Part of a small language model's weights: learned positions.
MLP neurons of a small language model. Each row is named by its layer, matrix (up: input weights; down: output weights) and neuron, and shows model dimensions 0-127. Each number is 128 + 24 x the weight over its row's rms, rounded and kept within 0 to 255. Numbers have three digits each.
After each neuron's rows, "fires in" lists the words (lower case) most often at its 100 highest values on Wikipedia text that the model never trained on.

L10.up351:106135163153112147127115153117130149147137141112114105114171085121136135128150140123119116117129144104153152115118143163110129094099153147122089105162129140115101076166173108159088120102125169112134118101141139080102102132136139111107120131155106164143121094101109160168118133155057191126117124110097115171151145199094169126109101101080122128156128164161114142145127160147145134129110
L10.down351:125149131126138131141153135136151163148112115152187163103075086122162123109122127138126118135110127139170130141125097145150139135077099158115152121080126079116109140139167173133121138126101111144111157124140116140152144132136094117104068110109124093114181134127101087139100145148156147099100117165180170128107148080125116169133095102098150106144084113134144123142138122126147108181121
fires in: "have", "both", "has", "as", "with"

L6.up588:048088141124121155160157105130140091085127092136112122137180138137073128081178121158122114114126090126174116136125192107094163107122144163136133113132166161101099107140122150130160136139107144105164145149149130129082113139128139122084119143132128129121146122133132118088099157167115142113150105143177091118128115120139160136122174116121155111143151162129129115106115111156125157113105
L6.down588:169158156118159117100077073118137126141160142075132132150116108147132098156118130136125130103176116102167111150134078159152117118131134142125174106140102158106098140137110147178130134131102110140095120126180142139127060136118160159108101134140141154098114109144155136109139134125088104124140148142136145134144096120154128141133111146120125128148106081119092153148155110139131133162114
fires in: "have", "became", "those", "because", "become"

L4.up347:106141125138121142156138099150136133135121125128126102152182116108119130117118116148128070120167099099150114119120108128126155095108137141152092127160145128168079141103160106156151097114155133112120115129156151088132141144125153169108134137115109133110103118153153068128160127109154141125170123130114104145174069142117078132145155161101184080070131156114122132113118097086127144118130
L4.down347:161165130164102134124149183146129107126154115125135146136149152116138145133156103116124180125124099063118141144108125142121134136144134134128153119148131111092077131140136148104167152117120101151156132087116152155137127119102155144100144125146145174138139158120112116095140137108111108152086112087163194129102109169124114121116121158110168146127107133083125111114110134115129127145120
fires in: "for", "in", "by"

L6.up371:176104137118114130133174143120141132152116138119130108157168113120103143127158092146145118176121117157122096103131156148113127119126112136133114083118148126144130089115086083113160101137102141093097091119086129103165145118123121119105136155149153188129098151128138084135103162204112155118119134151131135112153168111140119147113146130090129125194144153139143096113150141139134124134102
L6.down371:084162128135122090083118086142150111157129148121125148149118150138106107141141112130119105118101115159140147145150134141136128127149099172140157157126126105140141116104131150171135143150101085137114117107134144150138123101178136084114175153075120137132116143119175167110126113146109103155117140129144110147118130112123164143098147135052126109120159119114149131110157151106138123123125
fires in: "had", "and", "business"

L3.up318:112090130165127127121112141116130169104118107129168103121139131089097106147135101139111136043169098130130130131152134128125111121115135146121113123200094154149101102171156088095128112121174111096158137125137128099180119128126136155122099146148154115110125107131128077122121119143187142083105127112091099168114157091151102121118133105150122156147143112125143133148137125116130122143113
L3.down318:154122107164146157128084069101120160112114150140089144091154131134125159133153145114125135134102144136100123153137113069088131129101128138119145107132111110141125085159154092096131085179127125151149161104192135149095107132140127121126087109155109123104110096149191146139109120153114085146107109173110135146101124107142142154173173111121145112114127096095174117138149150124136106158097
fires in: "during", "in", "after", "first", "second", "division"

L7.up585:114099082144126152099171105169134093171102086145157082175138115127122143126117105131127165117112124138089109113147120125140132119101156109177124115126098131109112139181139132118110126100118118111142119131159105092135169148109158130115134134138142172131150162129113097110138159144094151068133090111118178127106072148130121128149148135128116132116141125108141127138095147128088083114152
L7.down585:124158132094106115132096094109129143126105132153169138101115141160135123118140130101128117125081161143145128130104142147112108149145140105111153140130151066104131106115106153131110138175084077149098140137086157145150124139116117149129220115128138093159108100143110120160115089094179121125114161118176079117132166092106134129160158103140151147114148125109160152113128089128128170163123
fires in: "to", "including", "took", "april", "too"

L7.up292:174142109146141144106121101133150151134126120148100162124157113119105153141133086152141134109140128111145123115103120149067161141090142151189080119135164109110154145144117108141090120131126142137108129134155105075093103142117124143047115167117142138153123106124110111095101116118110122073123088131096139121148148122159163113101145109111128112088157131134136131151074105119113129135150
L7.down292:091132142131141132127133147105105118111138156137138121146137099148140087107125097125140122109093113138125161123140111123130130089128149118160136172087146099142109151083186149162170131105156146082129129109112114127089117112113128172111101139142144197159155144131132113163161130101156094140140176098147123104123148165141130078130082166134171115130088121138130175162091115121101166135084
fires in: "around", "between", "candidate", "recorded", "including", "record"

L4.up139:083136137130114133135173074088125134122150118108124142110150139145118080127115137122110087072128130129147154089143100139136148158123110150165107131168122128121192143135130128152116121086160168122140159087136122134118133139125136104067116145090103132154103120124128138130175127143145128130114172124166104135079156112126176119128135098133104134150142116146119133116065125136132104139144
L4.down139:121101105112175126144117143100156122099163142157106129105137118068105145151106157115161132153091124083111105125122095128147147111118104108153101187165154131148152139118090117132164080081127115133109144124114135154113105129139130121118101130119127165108134107107158149135145105102087092131105069146160150143139130129094166130186138143118165159157099139124143138091132124121192117134135
fires in: "john", "university", "prince", "national"

L9.up139:082120091107142128128132096123079101167108107109097097133106081107106156115132101147145151127129130123092154116164118144153156098137114148156132071110134145110104151182115103091161127132096130111146134128150166113163161142122164133149112117127142139148129148116149056135155147170153174118118159116151116106135085121160129167097146138124120145133134114120136137149158145134145090124136
L9.down139:123115158176138134109078142115156129104124138160164106125107121145123154161134097104155169112064126111127135089120135107130135093129086146083115140124090136115122125097120111121146096137101116138115162130144129104141071076127158122148136131124124071145141117146175135151125095118112116128102127127116109144132118115126178135112126129151140160136129160152154138082170168117142136129145
fires in: "and", "to", "original"

L9.up187:096130155132115107162141151105106080124105142099108091094101102169163134157150155123102130114112138098116154106108128123131143134141130158109150125129151143124157118123134111076119169098095155145135121099138148131107144185112173139093117149105119150123116136108147145133140120161111201138112120156091135146146064140197112121172131120092151081145141112139133150137135144133098143141158
L9.down187:120129123165131149128171160125132116109122144117102195121168157101120130167108146148133128132120124126112129150143120152093145142182095147120068113125102121122112175117118133127097134132109156166132144105142104113119124156123104075112137128148126130089135145161173137124116114160159119121121130131140126123115132127120139115125109162173203119140107174137124103117117112123154149170102
fires in: "and", "dave", "dish", "jose", "job", "john"

L9.up431:123147072169120149124115119129115081215108093118147115139117124158157139123140111117151094094121102126123123138114189100117182103114091118169086131123162114147133145103130071146127119144148141122138103114140133124136151113127127121089119114142127155169130069126131168130142103143185146140129135117115109197110144125151117142137131144110114118123133123103076131141126106130150179117101
L9.down431:079118137129081089108096174119156138113108156128154136130086146110107079080142133124102137144130117103143158124110156152114109128160171101161143148099150136142138152144106123117129144153149151145129127119127131134187139146109142124117094115153120083111135117126098154127128151163105092109136123137096097124130095120095140090133091135104092111138115120163125149155139170090125152114130
fires in: "to", "identified", "town"

L7.up526:118106144172147141116134127137134140132117127144150127129115119170105124127121128112158090111154144133089116099151131164163147113117097137153151125103207118136107154132160135181102126137145107103120136101113073148088109132107118200122111143135117128150137050091108136124119143125155184060115111121150168126118100111132098120107159117168148147163119129087094150127128106157130132125146
L7.down526:137137091113138141077109139135101134168078132135150135112126152103100106138189116087093109162100128120129141149117159084129170127138165064118135141139107123151126136130129154155139098133098070188140123112126143136141128127123183174112156116126116157126146166147074130149151173116122111084099103123142124132133109126076156151149101110130151092126116122119148081115136129124128128138139
fires in: "united", "become", "because", "sent", "south"

L7.up5:087129083130135127130112093178130139155116072106091129134152138087108123121142148143118138157117091195152111101126106114173105139140128131113091122094101114135082092128131112122167144127149132114130141130159155110147187129115168141176126111113094181137084157139154121100125159116119130118156128117162083169132122151139097138116136151112173120096133159131099121121150103096105106107121
L7.down5:104133182074152149151119158126109147104101165147109137103122124148136137115136096123162160128125101107121109112110154162164156126177098150160152129123138173136096128139102114118124139117118150111095121078156137127099136109107081145117144149110120119147163129109215129127150142146139140100109130105135157101120109123162143141092105157121122122148146103114151109151129132146127130122122
fires in: "to", "both", "works", "several", "problems", "as"